Weights of a small GPT-style language model, trained from scratch on English Wikipedia.
Size: 10 layers, 8 heads of 64, MLP 2048 tanh GELU, 40.4M parameters.
Architecture: LayerNorm before each block, learned and rotary positions, tied embeddings.
Training: 1843M tokens, 7031 steps.
MLP neurons of a small language model. Each row is named by its layer, matrix (up: input weights; down: output weights) and neuron, and shows model dimensions 357-484. Each number is 500 + 50 x the weight over its row's rms, rounded and kept within 0 to 999. Numbers have three digits each.
Before each neuron's rows is what it responds to, as a language model described it from the Wikipedia text at the highest values.

Word-start pieces at item starts. First subword of a word beginning a line, table cell, heading or list item, plus mid-word stems like epid-, inter-, un-, United.
L3.up1770:503413456511506504482475518408502458552508523660568488568423501464425486504535601548504409483538497473460491495539524527436511556552497568556440550476510521496494386542527612459590460478514518508489500552488452425437588499417439502554526496498449443471445463439480485557487614549468403508570508619474471478500597496518476525497481478500582466454490423464510473541471512496451499448618
L3.down1770:584451524493502612425464534541563493552497416498490511542483472587527398503556479473475556445515467556506438512504464617428465517545503571462501520501502498415500497507519547489492510553480476452472580460505432474560505375431478539469532549525475497532550530557445571501541539456537521447509395524445546573490479502576491553516458550416400417614486531545576422512487534460503511481581

Generic category head nouns. Category head nouns ending a determiner phrase, just before the phrase names or describes the referent (a stage show, this position, an album); also relative that/which.
L3.up246:536519543518525503496493500491453559557465429645496461410494481359538523507449534530493482546512497481489441568435428530456429480460543511459487499494485514472487546515526533425510461522532526519463469506518559483575489592481545449561581448476574485459551554373550492525505465495560529468509519544599538550630492537463472513640507489558404409458527484480533564510399440565521490431507
L3.down246:543459497604441581545530566483515510522513462530524468610503458490436536487406523415432485460577571521497470565575528493448491508535486540564506540470527495458518387434462509523475438482435473444512505538615455481540426413419625531549464524500529498492536538477592564472515542427514578522497534500507504471475470526580536532561550488495393503561468491547498490549366484518401541509481

Section heading markers. Closing == or === of wiki-style section headings such as ==2010 season== or == See also ==, plus scattered tokens: table cells, year ranges like 1959–60, word-initial fragments like g in grooves.
L7.up881:367591473555330437492517496628501582466523584402551444449482519400509582491454491514460534617445483462521595552451557519429526525443526428453474430481441495534413540511543489574583528349585510596484571470526525445463474531558505547436502526419527580579525495527544545455522590509496419457503367517470570527478577493486518504479506501462516584485502500426543540515445572497448473534444
L7.down881:493502470540501615434510423496520540427523630524543518466459552456532422421555541478451559416535466496478383582586396419571541485455462532503424516518506531401447440524483490548468530486386600492538620511392471506495584494428436520555508495506422496495454546458545599415463445562488526584506591531570476500557494508479586476509469489502537512549530477505486437541580467521450506518520

Word-final name pieces. Final subword pieces that complete a proper name or long word, often just before a comma, period or table pipe, as in Solothurn, Wärtsilä, Knopf.
L6.up535:453450476541469468499510525463583523554566491570480462486496478538485582585432587379496414606529508547527474585489427516539490492537440563499597425566507565458448533491505486514478515608487513533530501480358464543552607445480573603420538577471461536505574443516408539527419560563467511483438523560482515495472480469522448441448492494477499472380496487568660572486474513515506591486550
L6.down535:482513508528520509487568546539404508478480490497457544592443494440494591483474474454514380462553594535528536512606466464441443498482429435572461575492548492453507441584510454508543442519505489439427555511491509579555484461584491498524465580515619558489563399458580547520413521483446499543542489410512459554519529517513580451490452571514521559586603569402433471449440391505557467436461

Recurring subject names. Names or nouns for an entity already introduced, used again as a sentence or clause subject, often after "the", e.g. Mike, Roman, the Lions, the band.
L7.up770:583502459449421567508460364476592536540513593516547458466609459483470546480422496413478380497502559520483507470486503486512510513494479451508617467526472493465571439472475470473525462526498473463497453519477436526511506447493469472511504486417616658461537507446525531514589554488636542507576525484495486416512498478427562568570531417606463503450440415489541498591464533549432589447403
L7.down770:519549412482546530490507396442538449597470574503559559595493510569404445496494485492528490422482544496573519481479440561499463513515517491521478589426513443481438412452538480539484500569560539420548453567551473498484503454458548502505535546445503483502554503571562422522490536458507499524618503527537568493494498589455470530515517425511457526438419535513532444508534549488488467446509

Name-completing final pieces. The closing word piece or word of a multi-token name or term, such as Xi Jinping, Film Festival, Postal Service, pamphlet, podcast, usually followed by punctuation.
L3.up31:490483521501527497486431567515509474471441454513584482402511570443529522500446575491524368487489541489535503527439441534414435535499464517467506537552528468509619595429506529487484521613562511496469465462509540558557458528442424509497518467485438445573558511431550504515486518557442464551527494537486471363554428575512582567512586455511435456430571491559476531518504535480489495485559
L3.down31:466463395467505584541435424520496501594444511498388526547431475554484439478521437501470531494506500578409546584585466466500465584472501487461516495488475515571503493470517587524532563548434483492541593476630477454523408483501549530547537493530560518523459618631510478516519497522542499488516465542477494580496477596496470492487547465617452546463458452388569554475473424566551517476496

Verb/word-piece continuations. Fires on the middle of an unfinished phrase: verbs after "to", "not", "must" (know, decide, learn) and middle word-pieces of split words and acronyms (M-RI, L-O-X, f-ax).
L6.up45:526571489427511473541440530554507557473554564519502501588459436501536569495545541576529440521568464495382577490516452531509534566515411435569550466564498488541543529523479519537530512483527448509508518449466502438539522551525478524542520473432558418562489499381512434482578481505482396503512483438437500510527450512486440579486456506497547455455451478587505610501428530505465549496401
L6.down45:506618494523543436511466467484488421511474565481542507476401453449477557445520472572592564517480475444467500501542465469602514475502491493549482497529444465508471523573442485484523560508456499460481505485465464447451548538514412567546606512564430531540536580459556467421490522540482395504471427585543498541536516490484508511494463539481477523483516492452473544545549529536477575459482

Section heading closers. Closing == or === marks ending wiki section headings (e.g. ==Climate==, ==Roles==), plus rare word-piece tokens inside names.
L3.up1935:485493515556465529526532397504498522466482441416420501492469494519538504519562598517466474603451508410492594525491547555462534543485551465439556461472518538492503615486485520507506523488529473527477447434482576510553559473462448518576510587567492528440572465483533564447528492523461431522552405538529391520470530558431433509476510556528565515566533524594570468472505478481519559568527
L3.down1935:543568496466508483473563494525591438543456473496423546543566469546477431453368522504492441508509449482443394552480498530492485489507565566529476494589493525484497447453458459467422490446546495608515475476536456470443475472421428508555502607545467519527559561485578526497480456419508535460490440497475489599382546434531512483490479498452518492609549431436597520432469491501508531514599

Year-prefix tokens. First three digits of a four-digit year, often after in, until, a month or a dash, e.g. in 193|2, (199|5), 1878–196|3; occasionally a mid-word piece of a foreign name (Madag|asc|ar, Niter|ó|i).
L3.up668:480582494541444496475495471470564417495448521495536436448487593460630493568476559448558477573494478455477482549469582566487534555539486486421471540481449530517532530568493458451505471436573510501475490449471480494471560515625398496426481640492539492417539414530536513474568540516526485556497474499517459546482517527359554495501550421489498496471508508494512600460506441429473567585449
L3.down668:470528437545435479458466461544583479608555587524526424466464466469498456438529553598489569565501434482521398587362472612495519494513565500438475564507485542508442449527495527477544511523425541506529507504483471537418598518534474422461580563631505523492541456551725488510544442521497454609423506575459511427491555543465493578491501565470557594504469367485536524560497478478449529495484

Main verbs after subjects. Main verb of a clause, or its final piece or inflection, right after a subject, to, or an auxiliary, e.g. challenges, manage, analyzes.
L3.up78:423556556547550476515481486492548513524499496476552543511375507478442503451448476479498546520466625376500506508492567424474492440408488412542510496569562543507578528502522588473508484481490469526477475488508468568556557607572460448474453593438516487505517434485459519555544509510536458549530490474504452497567527552459531575457593531531482553445408479453486538512425509453568469506399
L3.down78:454523469579628480530576456564517502484528532457483496585417462514452477496442455495499549465474557417529479455555586381500493501432576438579478497532546538558513526516558528520532516481416427428465487434525511570478549581567489444548396577497486493567444441556545490551499439461406514442465479421515434536594543470484556618517503526540498604439458594560492576476453522507521483549424

Noun-completing word pieces. The final piece or head word of a technical noun, often right before a plural s, as in Tw-ig, coeffic-ient, N-F bond, l-ung.
L7.up69:536495475354488539475480568525470412466348503564480434494560550585485625480416545465505460517536501536435607592528485522552576500476396494516516526472535540483555537468515511474582544507547462476405570481560495564552540512532496494452491433517553473467435552498422526489448538559571577458498488552461528504454495416585517485449524489482414504433541460485457478463388416552551523475519
L7.down69:537472593460465432475537560423495491535499541563538525477459534516634543489522472462541551437505458508476526512436403561557471536552506486499543491494537498511450449492479562501497482531527532482535514448531473531512433507363553444464510569610489506513664552528514548445428472558367500496483450502553444430472516443629470470516502512559498542465556531578437541590428566452535480546494

Mid-name word pieces. Inner pieces of multi-token proper names, often repeated from earlier in the text, e.g. D-rost-e, Taih-ap-e, Blaž-ić-i; weaker on table and date tokens.
L6.up1510:555542385513437468519497477429584475540431600554574526460496593539522487482482496510451495493445515536529522473409551530492500516547562493422469540533495425435553516471415513573581593528475493502501528485490618537526499540559518571505485512511502500555477485468465558554445521515477516509522544423547519491538572489505467533458490452514530637446418508521503541527544507565559439466468
L6.down1510:433525473425531524442419540482489488454570484422530489405469375631581606511575523455531437474513459438488533544542465545459538422464459504562485491539525404537412569549450427449428484442451509426504490517435434476508460454508538462494551521478526486447551560525566463489527485517522513418479451562413584533455574503506540464536419527514426415478489479511588533535492412548500570490520

Predictable boilerplate continuations. Tokens inside formulaic Wikipedia phrasing, tables and headers where the next piece is predictable, e.g. "in the county", "As|ia", "1989–202|6", "for their national team".
L6.up611:371536478489447505552503529493566450492579482514457461554487585556507534502494507505424507483444494467550479536502541435459555554456515498426490513493531483505437578497568459511485481455533525413575497388532492514489532520496372510430491554438534555494519544437583557499627425536445503454477420496517426540555421547443533463497494536418486560509374522527554517462501520537536489532500
L6.down611:636468514487481492462515551491588483567478533394528477405488577512574527504459415500528474523563427430476508500580500419558497567513501508536521449496563493439480500521518532493485418531551513627554463499498548568495555382448482531450485493545529548509498533466483438557425527479668487554496516436501518543481462479477483504470480577568480516482446451418538512518528499428564455545501

Verb stems in phrases. Verb tokens or verb-word pieces, often inside song or film titles and phrasal verbs, e.g. Built, follow(ers), G-rown, sort out, K-illed.
L7.up932:446517387438481499439583484478492444485494547487581518512469465488467453504489490508502474517479512476425628440386465468410567524451586433442505498651498485506421510499489556487475430448437467523468457409481412474535594638436453539477645524475541508485510454502518444456513543570521513427552517470466524456510587416505470428462583538542552428409474532484524499472466555427547492526558
L7.down932:445547507531648459526467546574557523470479433463490506480453481509448450503605475472462505521531521478542509575673602446534465520505468492462555513402493512388488466569511427478519536521560466438543476435512506512486606497480511442536458486510515534484462493425504494439501439371445486485445507412509457529599497546521464532492436566508489458533474552528551508384581568522510494519512

i.e. and word pieces. Mostly the abbreviation "i.e." after a comma or parenthesis, e.g. "(i.e.", ", i.e."; weaker on scattered mid-word fragments of names and words, e.g. Nos-ew-orthy, temper-a, fir-ed.
L7.up67:460449476586465465466465536520529525499548586503493396464558423538543521563532512504427484578494468496526452507514467531511504524484538336514465534547512476426503510435474530461472509517577487602350506466392520471530493509549489555489403596527532556529518436508537473483422551442446495476477514528502487524517530485491539465513487502530542536452560547565538509486492499461497451524391
L7.down67:575594530473516579540582447454443525489462443551463559513411590452494476514473471511539496374466534494529505461468501469533522481466455587441490447431489527529543429551490537521499507456419523406646503534577474528518563537491478439566590479435402474508426541500471568554551456520523519549557518527553478478467439476485487563497500447480489468528347414445471452497509506535458545438591

Noun-completing word pieces. Final pieces that complete a noun, often a phrase's head before of/is/and, such as synd-rome, ax-le, subst-ances, death penalty.
L6.up492:588464559432590443552441420504490570447507596538577392412517464499480511395463497427439464616468550513493484461555461591386427494545439509479463483488436451518485522581510560542516581435503528480422514533528509572468537534562522471487532536585529422437543532520501452443502440462560527561609477496401599556407490493545556578531574550540506564467545430518479462529425484473499601494482
L6.down492:428632454541482513521507574453503552447508469558487576526448511504489443561475487496564531479515481508523472573570474492471546478498611566483516558485568497449532530453473481503571455477526449538483491504411478443563510541402441519495511503349563522580515505559452539452556514514471454462443550458526424506510572520546531524530521524502535432587509500570441501540484482608450489524443